From a checkpoint of a small transformer trained on Wikipedia.
Size: 12 layers, width 192, 6 heads of 32, vocabulary 3670.
Architecture: RMSNorm before each block, rotary positions, no biases in attention or MLP, normalized queries and keys, capped logits.
Training: 372M tokens, 5671 steps.
MLP neurons of a small language model. Each row is named by its layer, matrix (up: input weights; down: output weights) and neuron, and shows model dimensions 96-191. Each number is 200 + 40 x the weight over its row's rms, rounded and kept within 0 to 999.
Before each neuron's rows, "fires in" lists the words (lower case) most often at its 100 highest values on Wikipedia text that the model never trained on; "fires on" lists the tokens most often at its 100 highest values on Wikipedia text that the model never trained on.

fires in: "at", "of", "near"
fires on: "of ", "at ", "At ", "near "
L3.up638,167,217,172,233,122,190,172,171,194,116,160,215,217,127,206,160,180,240,213,101,169,271,161,273,196,244,216,170,217,163,185,223,156,221,227,236,232,163,229,206,81,121,145,209,166,139,185,187,195,178,204,213,227,213,213,210,178,205,218,251,190,219,203,162,226,176,108,173,192,216,243,234,240,143,211,199,219,206,141,177,171,173,210,193,172,262,183,227,278,260,235,217,162,229,247,159
L3.down638,160,248,159,198,249,237,224,159,163,205,234,199,183,218,173,184,178,164,142,171,246,222,200,215,282,202,160,207,170,203,205,185,175,204,226,204,187,169,212,231,175,141,222,173,148,256,225,240,257,256,231,211,222,225,187,232,164,221,302,195,235,210,208,239,254,216,317,140,128,181,167,277,182,192,143,261,177,188,215,254,184,232,214,191,161,231,212,226,189,182,165,233,211,210,202,198

fires in: "the", "this", "historic", "environmental", "electoral", "postal"
fires on: "al ", "the ", "this ", "ic ", "This ", "ial "
L4.up154,185,227,171,213,272,256,186,174,247,156,257,127,154,135,168,147,138,282,183,230,235,188,213,218,195,226,278,147,174,235,169,211,195,221,174,179,141,209,217,173,208,127,191,257,242,178,222,183,162,235,202,220,153,228,230,250,167,215,120,196,171,198,214,185,131,96,184,141,214,172,276,215,166,221,216,192,191,252,217,229,169,267,163,262,211,204,176,159,232,157,247,195,175,215,213,237
L4.down154,168,151,150,198,267,171,230,225,227,253,230,251,273,262,220,205,177,172,216,179,161,207,125,147,129,217,173,225,201,164,174,208,220,186,165,232,237,240,185,261,222,180,212,135,202,267,216,207,266,176,203,234,188,239,219,229,192,249,250,187,223,251,316,194,146,343,231,185,204,235,262,182,139,145,224,238,214,118,243,218,284,237,143,166,169,196,163,178,154,201,197,204,204,217,137,187

fires in: "in", "who", "which", "after", "at", "with"
fires on: "in ", "who ", "which ", "after ", "at ", "with "
L3.up395,111,190,179,183,223,221,234,141,154,186,219,253,167,177,179,224,137,187,196,189,200,174,228,234,281,184,183,138,193,194,101,256,231,193,167,205,131,175,207,193,162,167,275,273,220,198,232,222,171,225,174,198,140,132,187,168,194,175,205,226,178,221,238,148,126,245,190,154,231,145,286,248,168,219,95,210,250,211,167,184,191,196,246,222,178,137,224,167,204,188,204,75,174,197,205,207
L3.down395,194,225,181,104,160,244,263,224,206,240,204,115,194,228,244,190,286,234,186,215,179,265,125,202,147,207,290,202,221,167,268,215,182,192,211,205,199,227,215,231,173,269,179,181,213,228,181,178,203,251,257,201,261,141,261,202,153,131,252,228,262,215,186,222,287,163,234,225,193,196,179,192,162,267,279,176,207,225,178,271,252,171,163,218,152,232,120,183,209,204,248,292,246,211,229,216

fires in: "the", "this", "his", "these", "early"
fires on: "The ", "This ", "His ", "These ", "Early "
L3.up764,234,179,197,222,194,166,220,196,163,200,257,164,122,246,189,178,159,203,200,222,169,188,201,225,244,169,181,185,243,205,152,226,200,235,170,273,196,217,221,141,132,237,228,202,168,243,218,242,221,145,188,242,146,278,122,233,231,232,172,213,218,223,211,214,195,171,167,180,231,226,272,280,162,258,187,184,252,210,228,194,216,153,239,206,131,196,148,164,212,212,167,258,250,223,223,172
L3.down764,259,110,117,266,162,265,169,163,189,195,208,210,264,216,160,158,105,213,257,154,262,155,163,222,222,201,137,166,133,236,217,265,260,180,231,175,222,215,234,186,228,165,162,241,230,151,236,167,115,226,224,131,175,206,216,162,211,186,206,131,167,196,220,237,130,254,239,230,227,184,208,162,164,137,160,237,226,146,235,246,184,214,206,198,231,166,231,283,188,197,104,151,152,221,201,211

fires in: "he", "they", "she", "it", "i"
fires on: "he ", "they ", "she ", "it ", "I "
L3.up479,210,132,201,182,151,145,216,218,209,224,185,140,267,230,181,134,133,226,174,188,169,254,251,204,243,196,301,265,223,173,213,136,203,179,179,206,215,246,129,291,227,202,133,165,259,187,177,163,225,226,213,151,215,213,241,220,190,199,127,242,191,141,173,237,186,210,170,264,168,123,199,201,152,170,196,194,218,259,258,227,114,192,288,281,199,242,224,237,241,201,185,239,241,284,183,234
L3.down479,202,237,173,174,172,207,263,165,194,212,231,168,239,208,193,166,277,215,228,247,204,153,238,171,214,216,230,186,147,171,112,216,238,248,226,190,144,201,253,166,216,232,224,258,163,170,222,200,250,230,193,229,179,162,233,183,192,203,140,160,216,141,190,163,222,150,177,200,252,190,94,211,189,282,170,181,164,269,154,264,179,268,149,215,184,96,220,125,209,115,186,193,211,181,255,223

fires in: "all", "one", "acquisition", "co", "coast"
fires on: "all ", "co", "All ", "one ", "acqu"
L4.up396,206,251,156,196,294,228,249,261,233,235,133,229,240,186,178,203,214,160,233,229,161,216,176,193,215,184,142,161,145,106,236,91,195,156,149,149,189,179,216,235,259,176,206,187,148,203,151,150,204,193,258,168,166,278,165,184,189,268,226,205,199,210,178,209,285,184,205,173,135,191,207,223,224,202,208,165,177,254,194,211,225,169,221,239,228,224,243,235,216,158,186,172,192,226,159,249
L4.down396,208,242,176,240,228,224,210,149,218,166,171,224,200,138,231,187,202,199,194,181,243,193,244,183,183,220,211,247,184,261,226,204,246,185,287,228,131,211,264,230,222,168,171,239,198,203,215,235,233,242,260,166,241,111,167,192,194,182,228,160,118,244,170,182,187,154,187,209,169,225,207,192,264,164,120,223,220,211,130,228,198,205,198,152,223,258,237,251,113,233,267,218,215,109,184,232

fires in: "on", "of", "at", "in", "for"
fires on: "on ", "of ", "at ", "in ", "ter", "for "
L3.up408,184,191,124,249,93,217,238,199,210,211,179,200,226,180,185,180,241,222,169,181,204,184,158,188,174,200,202,215,289,151,246,123,168,175,268,224,181,193,154,169,194,210,201,200,206,232,146,116,116,169,235,202,182,170,273,162,186,218,283,229,305,169,142,267,159,144,129,150,217,179,155,168,133,176,239,146,197,193,221,152,189,201,179,192,205,179,212,222,157,216,191,217,248,266,230,206
L3.down408,225,171,255,195,195,186,121,177,217,126,230,210,187,227,184,262,111,185,223,144,280,240,206,206,213,212,181,196,155,265,186,239,253,192,183,168,205,166,298,199,224,194,228,206,184,217,162,232,278,240,168,192,294,217,181,205,241,280,232,170,151,233,144,181,126,199,232,139,174,162,176,140,214,205,218,234,218,184,243,262,206,192,182,144,205,233,177,143,144,217,169,184,126,138,151,163

fires in: "he", "she", "it", "the"
fires on: "he ", "He ", "she ", "it ", "the "
L9.up195,244,190,208,213,215,152,228,243,233,227,179,157,141,244,279,191,211,169,247,181,215,293,179,189,268,182,262,175,218,240,244,254,252,198,223,272,212,241,143,243,259,191,152,241,258,173,124,154,154,231,249,237,187,213,233,214,265,228,212,242,215,209,147,92,237,162,224,194,211,204,207,133,177,233,212,211,154,259,202,159,245,244,217,234,210,223,221,189,317,184,191,207,241,219,277,257
L9.down195,187,182,209,203,148,136,231,145,226,288,289,176,223,225,231,184,235,265,269,330,196,205,204,203,205,178,279,235,204,166,199,199,207,198,171,175,174,272,256,144,210,220,115,192,141,172,211,174,260,206,173,116,220,175,191,231,222,206,219,185,230,218,209,200,257,171,245,164,227,173,187,188,133,224,283,232,181,225,199,235,230,248,134,193,199,186,192,233,182,189,183,227,228,150,268,187

fires in: "at"
fires on: "at ", "At ", "in"
L9.up692,217,253,160,215,213,228,218,170,242,190,209,254,213,176,190,182,162,150,145,233,158,207,246,243,225,179,249,217,223,152,306,207,159,208,220,222,122,190,180,254,214,133,220,235,208,255,152,238,180,212,240,194,246,229,262,237,197,172,247,227,181,198,213,168,232,213,220,137,206,164,155,205,191,199,153,121,225,217,214,252,227,173,114,190,167,230,171,167,262,241,140,146,131,199,158,227
L9.down692,160,198,195,185,160,266,159,263,174,152,184,154,176,194,152,161,161,178,241,184,205,178,173,212,220,295,282,185,216,208,189,214,227,267,203,204,203,171,237,240,160,97,237,154,177,193,182,198,265,195,218,182,168,309,243,269,205,210,211,167,225,240,124,150,219,227,227,226,145,138,235,180,168,208,204,276,182,173,184,201,235,235,188,229,146,240,240,145,168,136,201,215,212,237,198,234

fires in: "the", "netherlands", "draft", "this", "each"
fires on: "the ", "Nether", "aft", "this ", "sh", "each "
L5.up145,224,167,121,237,145,99,228,213,212,205,259,205,241,191,254,170,229,240,198,215,144,122,135,194,252,184,186,136,227,191,247,199,213,267,254,210,253,179,222,271,101,219,149,256,239,185,207,203,161,182,218,145,172,261,258,173,191,219,165,187,223,226,226,250,109,223,200,214,195,206,183,147,197,213,102,187,162,219,223,283,205,186,192,122,292,217,185,220,190,201,193,224,179,170,114,133
L5.down145,222,191,205,275,218,235,171,227,146,255,207,195,235,267,220,232,201,139,205,166,186,130,214,196,146,210,183,192,262,140,209,188,184,186,124,177,214,243,180,224,208,184,219,178,240,214,219,176,220,216,131,203,166,195,169,223,174,203,266,216,124,189,216,241,158,213,219,170,179,197,143,192,238,253,147,199,132,225,197,201,211,212,189,172,196,214,179,215,182,232,158,249,179,271,144,193

fires in: "at", "from", "reached", "of"
fires on: "at ", "from ", "At ", "ached ", "of "
L4.up680,226,252,187,136,206,141,235,168,212,193,216,220,212,137,112,196,236,206,284,171,245,273,206,207,206,188,196,185,295,151,228,197,229,218,224,208,151,167,183,272,193,84,202,275,174,249,196,184,208,225,243,197,198,227,179,143,192,223,195,192,155,214,201,160,302,239,234,132,133,230,171,191,221,245,222,100,162,184,166,129,289,196,227,261,169,220,230,207,200,232,178,225,140,298,201,144
L4.down680,196,249,208,261,211,221,156,189,189,178,243,169,246,298,231,143,164,218,139,313,208,186,203,154,229,212,227,174,136,136,261,239,237,210,174,194,238,173,206,192,209,194,166,199,152,231,223,202,272,222,262,190,217,185,223,198,169,185,259,219,150,229,177,198,171,193,215,230,129,173,250,292,192,238,104,132,194,162,250,238,189,196,203,198,173,252,185,233,231,156,156,170,252,251,226,175

fires in: "by", "who", "to", "that", "after", "parties"
fires on: "by ", "who ", "to ", "that ", "after ", "ties "
L4.up222,192,163,150,209,213,149,225,160,119,173,180,220,208,174,148,189,221,227,223,181,214,205,271,153,203,146,158,226,231,211,193,258,195,143,160,255,205,194,216,227,172,168,152,181,231,175,170,196,246,251,216,149,225,159,222,232,186,191,125,135,145,211,185,183,185,192,206,189,234,112,159,240,269,186,132,191,231,229,214,176,246,219,246,179,197,205,250,160,261,193,263,216,253,214,199,189
L4.down222,199,236,205,108,211,239,116,177,281,251,177,237,191,239,236,153,224,165,193,282,256,238,111,220,178,228,201,93,104,256,271,135,222,211,188,233,174,227,196,206,230,180,241,227,170,172,253,177,183,199,188,214,164,200,170,208,236,163,189,242,278,204,167,218,176,230,129,281,167,218,178,125,129,162,214,190,166,206,206,208,232,210,116,266,191,229,158,195,244,167,181,163,220,250,256,166

fires in: "it", "of", "the", "this", "see", "which"
fires on: "it ", "of ", "the ", "this ", "See ", "which "
L3.up223,209,164,224,209,150,199,233,202,203,191,173,155,229,160,196,215,211,273,188,197,190,189,217,194,292,153,266,143,183,184,177,171,200,211,180,229,195,137,181,290,189,157,194,230,207,227,207,221,212,266,196,155,174,200,205,214,159,223,176,210,188,178,179,195,111,166,147,168,230,156,217,235,211,246,202,211,206,193,224,224,215,248,224,248,182,244,162,223,220,189,180,129,168,131,225,155
L3.down223,196,218,176,180,176,275,254,213,157,147,212,264,154,221,246,196,223,158,190,194,213,157,237,268,147,271,185,223,208,220,254,220,211,197,186,255,218,144,171,181,183,163,176,120,226,188,163,148,218,194,198,241,116,253,217,175,208,215,177,128,189,231,190,202,230,256,221,195,188,178,261,190,150,225,157,169,219,244,114,223,128,185,174,190,222,114,235,174,128,173,186,336,202,204,188,261

fires in: "this", "these", "the", "following", "other"
fires on: "this ", "these ", "the ", "following ", "other ", "These "
L6.up527,260,153,258,223,210,193,169,235,273,219,184,139,135,197,220,172,172,232,231,200,149,189,191,154,256,197,239,166,222,140,141,227,140,229,214,232,196,90,224,252,145,180,195,255,207,240,214,241,197,205,144,124,161,234,256,195,179,185,219,200,230,226,180,190,146,191,112,158,218,185,239,147,197,205,184,145,208,189,245,207,200,187,235,181,219,213,162,135,255,152,166,222,176,215,175,174
L6.down527,255,216,132,198,227,266,170,196,157,156,227,233,155,237,270,266,172,246,197,157,200,207,185,164,158,174,186,222,172,217,215,134,202,122,163,246,218,230,147,196,251,193,173,162,220,134,184,234,163,229,230,191,213,227,122,217,221,234,183,115,243,211,225,221,228,251,277,202,246,225,162,183,194,189,233,287,198,192,129,163,180,247,236,190,229,187,236,218,175,179,171,259,247,202,209,235